Weights of a small transformer language model: MLP 1536 tanh GELU, 23.9M parameters.
MLP neurons of a small language model. Each row is named by its layer, matrix (up: input weights) and neuron, and shows model dimensions 256-351. Each number is 128 + 32 x the weight over its row's rms, rounded and kept within 0 to 255. Numbers have three digits each.
After each neuron's rows, "fires on" lists the tokens most often at its 100 highest values on Wikipedia text that the model never trained on.

L4.up1203:151114205114107204144144104089065153145119092151138108116082151124152132140082087041106086115146097105174153149188111201127170137187136089166151134093089158147112180129153110132158172147097163092136157197135143079165142094117086128158096077102092131119100082174085088111170122099111109169
fires on: "l", "d", "-", "rd", "le"

L7.up345:101135196107078154141156165113065099137127173115098095125130178110151116135201119160079100120163075098097142113178182135150120137149127097143170106132124113120158078129121112116139106138112191090101158103122150129116137127135126050100166094162128091098101104096108191121088117146166160148
fires on: ")", " and", " as"

L6.up53:098129148139104070084126146092036078112163147140156117158142098140161117119135153078066121139139144119086111132101162181126150141096143114156195189141134090129127135099080119116140115155121145131081139114161108125076107175108116096112081189160121062090179132157124124154128077146035117060
fires on: "–", " or", ") | ", ", ", " ft ", "."

L6.up1431:159146130097100132125172147134138146084176136129090065111097155193122159169171142121137094141149139075128111090111151154170163129105127126094144084113175064154140144132086086107127102124095059080104121152182138173148091114114171160119100129111184129068109087105142133121170062124062090169
fires on: ".", "\n", "com", " Record"

L5.up725:134115184153056116115055196111089172117135122087144157158106168100112153072116078060126071144165105127135109172203158147143184121085161177127106110146115105112115089158136129114128175130087072162168156138135198100102118135090156132192112101125149060095148113146082135097173108133098091127
fires on: "-", "l", "s", " &", "r", "h"

L6.up1505:102144140115122100095108158151069135143145094114147102076141117206150142165028104183095143152189116099105153114089196177122148160175131112171191103157176097133150106152141094105122130084097151149168139153198139118109107117134179106161106143085144090089202143102140145139185083126093139137
fires on: ".", " very", "ort"

L6.up1474:154126133105140129108174183118088116121127089169093123144094168138129149140064141165110125061133118075147107177095104121102073039089087122089139122158114179111162129061130138117108095140088102124068156115151099127132145160191117159137116078106131138137119197140167194143135114108105099127
fires on: " g", " G", "G", " | G", ", g", ", G"

L5.up494:197143155162141152115133159123097163167162183107122156126166143165112145067051141099154098105095127103120076165154178108181128135099159119147113184089133133171115125216104167078155153128086053152134127126103172162161219125078087167161168127130096107084133096159094096129113133157140154157
fires on: "l", " | ", ": ", "s", "ists"

L6.up990:135130160108130182192087119117130141166102143132123154086150120127155176125141119153159148087141111167107084115066184158089166063080139100182128139175136115155158114148115137194164138053108144128068139145143130149122177127122155084151100096160166102123076227147103112107157137163113171123
fires on: "1", "-", ", ", "/", " and ", " in "

L6.up951:125158109118040165173149152121118165076136120189187157127068127072149123116115156185113134112174080115054167064158160140140075117152071059159128096153153129176167068134115124115171128086146108112167118058113146121132146168091135133080164151193078099130153112110163126093158115214233133098
fires on: " as", " cons", "ly", "p", "ph"

L6.up1337:088068110119120159103093107112160139090147217075126126112123116137174114116081160155138192132098176097083131106172087156144153071108163124140150155203130104150181185162090112164162134128143154102164167195132138098148102117159130100173113126121158137137152099132192126127153188154090139138
fires on: " All", "il", "ad", "l", "at", " all"

L4.up383:104131118113059132129125194132092162142074133063123095153126134147116187151077157213085069081088082161127097130118171162103138054047176179187152086129155145081163135137165128136165122112116147172194066145087146115090153122093218160103069151155081125113146137138113137117175200140103107162
fires on: ".", ":", " as", " B.", " that", " into"

L6.up386:117151149100128192131143098170152178132137142161152086102150151133151092174104142110127153115100135111145115103139125139157131142116164160162134150095189130126139146132065105072098163116087130156100097151134150091134175151137114173090134093155162147168104162139172102108147128138148119112
fires on: "\n", "- ", "2", "\n\n", ", ", ": "

L7.up603:150121112126129175144179137112131115123127165157095114133171117185125131117139161137173100053156108145125085113102138164105122120068161159133148199142121171144167139118140123119157138143126172146096138118126108083159124114104134078133143078096123129157138125144112155139137133078086123100
fires on: " | ", ") | ", ", ", " and "

L6.up213:092158108109098149147131177121183131149158130133045184113151110155154113079084094145154172185135134112161131150141170136069136119163162076137152173139184136072125102135212161132175115116173124178116131128134101097149093149133176121108098115121142123112150130131157145073160108183097146131
fires on: ".", ",", ":", "an", "em"

L6.up894:124115133136132158136196146176191123122170074140114083110147134124166143095157134127182101126113130096145068124113132108102133180125148111169087147096146123108107107123180108085168143161106125179080128141076123024131116142164138092117169063138124137141144144171090070167133105120143113140
fires on: "\n\n", "\n"

L7.up1448:108192118119133115157069193126034124107058102154133132131056123106098156089117151112100085125121150085130142178080154132150143058147079071098189141165105149114134158111100160154099106120080149111124187178104118144128196136157138140094158134071123165100109160162144132152084159133122114143
fires on: "G", "g", "ag", ", g", " of G", "| G"

L6.up491:149104157089110097120166088115119133101073156084130157109106105168139100108147114161150141102133140106142123075122073120125155176103212153145187174162104173150119173147136134122108111076172048138112140100084128112146101107113178127161135084107140094105132105150198097154124165142100110113
fires on: " All", " all", " ass", " ins", "alls"

L5.up1183:128073171148105117120118108109142172092166173162129126138089104149151095149117194154112161145136146137149170096148113145161100133153178105130204149153097135131173126146117105121160135102113129069052075144172143126150115098101121107118135101092148113104109117127119184115130136194153126131
fires on: "z", " as", "\n\n", " Z", " se"

L5.up319:097176089115088142142148131152083164128201157111135190091116144178164105141100121154133074189070090152139082151120178143118167091186104137134118118198131173118097199112164101104209156102084120124115130134105106145117176140134121142156106087127111147057123139164140103101156158159145130219
fires on: "ine", "ch", "g", "ation", "ag"

L5.up860:120157171063119141090169132152150143117157093146145167117102039094116127122064051137125133133091183156141112142140126158135165074113138178116064112114154128121130092087148159140150164165132143039167160145106115125081157070116106122089120046053132068070116124082152190112123139196114102090
fires on: "us", "is", " ad", "ater", "ate", " of"